From a checkpoint of a small transformer trained on Wikipedia.
Architecture: learned positions, tied embeddings.
Training: a variant of Muon for these matrices, 676M tokens.
MLP neurons of a small language model. Each row is named by its layer, matrix (up: input weights) and neuron, and shows model dimensions 64-127. Each number is 128 + 32 x the weight over its row's rms, rounded and kept within 0 to 255.
A block is one neuron, or neurons of one layer that tend to fire together. After each block is what it responds to, as a language model described it from the Wikipedia text at the highest values.

L2.up989 [156  66 116 175 100  91 111 120  87 163 123 118 173 141  68 139 111 145 148 161  69 149 116 126 119 149 155 164  92 146 113  91 131  98 105 199 121  91 141 149 142 106 121 130 158 101 104 134 105 113  94  90  67 156  86  92 201 100 146 101 115 120 124 172]
L2.up1137 [ 87 166 163 192  60 126 130 104 118  74 146 113  89 116 110  59 175 163 191 125 131 108 122 160 141 171 120 128 124 165 116 111 140 101 151  98 137 113 135 101  94 111 116  81 127 130 155 152 108 132 135 139 147 172 142 110 141  92  74 162 155 132 175 146]
L2.up1393 [ 83 118 163 145  93 122 125 112 140  93 126 126 100  74 136 121 224 113 125 108 153 104 126 193 146 239  97 129 112 150 147 152 139 123 173 118 108 139  75 104 160 112 149 143 112  91 180 143 125 125 105 137 127 200  89 139  90 142 124 173 143 110 158 154]
L2.up2617 [152 132 112 126 127 173 183 114  68 173 180 148 120 184  61 137 184 155  80 153 118  76 132 129 189 159 131 165  77 186 131 137  70  77 151 172 168 129 137 220 151 185 154 185 155  93 190  95 114 180 127 174 140 107 136 134 153 181 142 155 125 114 108  44]
Description: Proper-name word continuations. Second word piece of a personal or place name after a capital-letter start, often in tables or lists, e.g. M-oman, S-onia, W-ade; also modifiers such as Eastern, local, Muslim.

L6.up2016 [107 107 179 134  94  93 154 131 166 129 125 108 125 184 143 155  68 135 118 201 118 143 135 149 157 119 165 157 147 135 118 139 113 120 111  43 230 162 108  89 135 115 112 113 108 118 163 170 141 136 108 120 133 117 101 110 155 100 140 159  80 145  85  80]
Description: End of given names. Last token of a person's first name just before the surname, often in tables or name lists (Jul-ie, Rebec-ca, David); also team-name colons before scorer surnames.

L5.up420 [109 128 191 156 158 103 132 123  93 133 141 120 103 118 110 201 138  68 117 141  50 101 161 140 148 136 108 165 112 127  93 130  80 143 154 201 115 114 144 142 108 122 188  83 116 143 117 137 131  97 139 151 115 142 108 151 151  98 127  87 127 101 112 136]
L5.up3663 [108 144 102 157 133 101 144  67 115 106  51 118 166 157 144 125 197 169 167 126  52 124 171  90  95 138  76  66 100 105 143 120 107 171 149 189 110 128 133 118 104 169 214 130 109 108  97 141 114 138 129  74 155 154  84 159 158 139 168 182 116 107 112 131]
L5.up3717 [103 187 139  72 137 133  93 116 137 124 123  99  85  96  96 152 181 192 149  92 152 124 210 140 104 148 123 144 142 143 155 110  76 111 160 147 128 101 173 176 126  97 190  99  94 122  68 123 103  74 134 151  90 111 132 127 151 127 135 134 115 121 139 101]
L5.up3804 [ 99 173  98 105 116 127 124 167  77  87 133  51 114 133 167  82 127 145 121 119 126 122 154 150 172 165 166 210  88  76 110 160 147 159 122 194 132 113 142 112 118 140 133  90  63  77 111 170  76 126  97 163  95 149 137 202 180 159 139 172 149 129 132 103]
Description: Predicate adjectives and participles. Final pieces of adjectives or past participles used as predicates after is/was/be, e.g. symmetric, smooth, rectangular, pressed, reduced.

L6.up60 [159 149 171 129  93 111 116 142 116 158 185 135 122  91  85  86  96 106 212 143 145 165 112 105 140 130 121 190  81 152 105  77  66 154 125 134 167 158 130 142 125 146  84 126 150  94 153 142 134 131 172 158 178 131 143 103 158 102 107 144 137 108 123 101]
Description: Distance and area units. Tokens in geographic measurement contexts, like sq mi after a km² figure, of which after a total area, and ten miles; also scattered prepositions and table cells.

L2.up943 [170 107 111 105 111 131 107 143 104 170 121  77 122 154 131 134 141 213 119 137 144  95 110 166 157 142 111 106 110 181 139  76 125  73  95  98 155  74 123 111 216 168 116  98 142 115 122 136 134 150 122 217 178 137 122 166 125  97  93 128  98 125 153 127]
L2.up1560 [200 162 115  82 143 136 128 183 122 105  72 132  96 114 182 179 166 135 158 167 120  98 113 131  68 145 157 106 157 111 102  86 126 111  79 136 172 120 150 162 108 160  94 145  88 100 109 136 171 127 133 164 166 165 132 142 141 116 127 102 111 112 158 139]
L2.up3196 [119  91 126 125 100 144 108  96 172  82 109 126 177 112 128 100 178  98  98 129 127 110 113 134 133  75 114 162 176 203 135  83 184  80 131 109 180 150  98 126 167 148  66 179 160  74 229 102 146 201  96 176 103  96 148  98 167 167 150 157 100  55 144 103]
L2.up3822 [123  69 173 123 120 110  65  99 109  95 127 106  93  97 123 189 108 137  97 138 151  85 195 131 146 139 148 125 148 149 169 107 182 189 116 141 144 138  92  78 190  95 141 120  67  90 119 107  62 162 102 144 100 154 115  49 146 112  83 107  98 128 156 136]
Description: Wikipedia table cells. Tokens inside markdown-style tables, such as an opening parenthesis before a number (89 (3.5)), cell pipes, row-ending line breaks and header word-pieces (Dec-ision, Cert-ified); weaker on scattered prose tokens like held, released.

L5.up1079 [ 80  63 150  69  86 169 192 151 138 185 144 145 122 126  82 125  47 138  60 174 114 105 149 103 141  88 195 152 112 141 143 103 188 161 131  87 212 122 137  88 108 144 134 170 144 125 126  99  96  83 106 143 124 133 115 143 161 124  98 147 146 176 127 164]
L5.up2478 [176 149 138  94 128  89 179 126 128 132  22 125  82  65 157 166 145 147 127  75 164 106 135 117 161  79 151 126 157 144 144 139  89  60 186  77 157 138 136  94 157 136  68 152  88 130 106 113 110 121 150 150 140 123 130  90  99 119 161 122 131 163 129 132]
L5.up2972 [ 51 155 104  63  58 147 168 139 112 100 124 143 109  98 125 175  72 129  84 123 155 120 180 156  94  76 127 105 130 126 131 137 144  94 113  59 101 112 115 148 116 155 109 105 128 141 143 148 156 141 159 140 143 120  76 117 136 128 143 167 191 121 146 132]
L5.up3065 [ 91 120 132  81 105 137 152 156 165 115  86  84 130 161 119 143  81 145 104 170 234 177 133 136 139 120 125 137 129 105 151 146 144 102 124  89  86 123  95 103 155 164 109 108 115 113 182 104 144 177 126 195 131 152  28  85 158 124 118 202 146 135 151 122]
Description: Person first-name pieces. Word-piece continuations or whole tokens of people's first names, mostly in results tables, rosters and biographies, such as Dam-ien, Nik-ola, Mikh-ail.

L5.up14 [104 192  97 110 146 139 109 106  92 161 172 154 137 191  76  77 151 129 125 125  96 132  86 156 137 163 102 148 184 103  97 130 126  99 114 102 130 105 128  98 136  98  87 144 149 135 170 183 131 119 131 111  79 124 122 152 150 146  83 167  50 105 155 103]
L5.up1391 [137 125 149 131 109  97  59 135 147 128 158 158 136 138 108 127 124  40  92 154 130 146 113  84 106 152  79 103 102 107 156 113 171 171 171 187 170 131 109 143 165 210 102 124  68 113 115 137 151 120 108 157 137  83 100 188 142  87 149  86  35  87 114 105]
L5.up1551 [136  89 146 130 127 131 124 118 101 125 108 184 144  96 115  96 179  95 167 156 161 140 100 108 162  65  97 132  83  98 113 132 111 151 135 109 101 176 133 105 114 127 134 149  85 139 122 150 168 197 106 104 183 142  95 168 128 180 127 109 107 180 157  64]
L5.up2840 [128  87 101 165 198  76 107 171 111 100 127 163  95  80 141  86 122 139 151 157 145 118 131 165  70 139 159 123 113 156 124 106 164 122 130 158  96 141 174 170 138  72 123 118 127 104  55 127 145  83 153 129 203 143 155 160  81 132 142 131  82  66 114 121]
Description: Stats table header columns. Pipes and abbreviated column names late in wiki table header rows of sports stats (GD, ERA |, CG); more weakly, predictable prose continuations like World War, of.

L2.up1729 [115 135  98 143  81 153  99 126 111 137  63 123 194 138 109  92 130 137 176 169 150 109 114 161 117  88 140 158 151  95 107 125 151 176 114  87 137  98  75 127 148 130 179 149 117 158  94 127 143 114 110 126 146 159 125 160 126 178 130 147  67 152 149 146]
L2.up3102 [121 154 190 136 149 102 113 156 147 131 129 125 148 108 122 162  96 179  88 126  95 121 130 132 145  92  87 113 128 132  94 106  93 135 127 101 104 152  93  72 149 178 177 173 110 120  95 124  98 145 119 146 160 119 166 162 168 128 137 180  73 143 120 114]
L2.up3162 [124 152 141 107  80 196 128 162 138 135 176 145 111 154 140 105 148 113 126 108 165 128 173  94 168 129 151 115 133 131  93 166 142 116 139 151  73  89 143 132 156 123  75 164  81 160 140 176  67 107  98 105 141 174 183 135  88  89 142 178 122 144 100 176]
L2.up3453 [145 148 152 134 100  93  36 126  58 172 112 101 192 196 108 165 166 109  96 144 128 104 125 151 111 115  89 130 129 125 116  99 147 148 162 171 191 113 126 129 148  94 123 144 122 129  88 147 115 176  82 145 163 200 104 176  79 109 105 165  81 120 143  93]
Description: Verb-completing word pieces. Final pieces or words that complete a verb or predicate, mostly before a preposition, such as took place, requ-ests, dev-oted, was awarded.

L6.up1769 [119 104 158 115 155 124 108 130 102 117 147  91 110  82 101 219 152  99  99 143 116 121 100 120 131 160 129 162 136 146 111 141 154 138 154 127 107 136 127 211 152 141 179 158 167 139  94 105 119 109 162 170  79 149 110 169 133 141 149 125 148 135  69 119]
Description: Predicate word before preposition. Past participles, adjectives or adverbs right after a subject or was/is that open a prepositional phrase, e.g. located, based, known, only.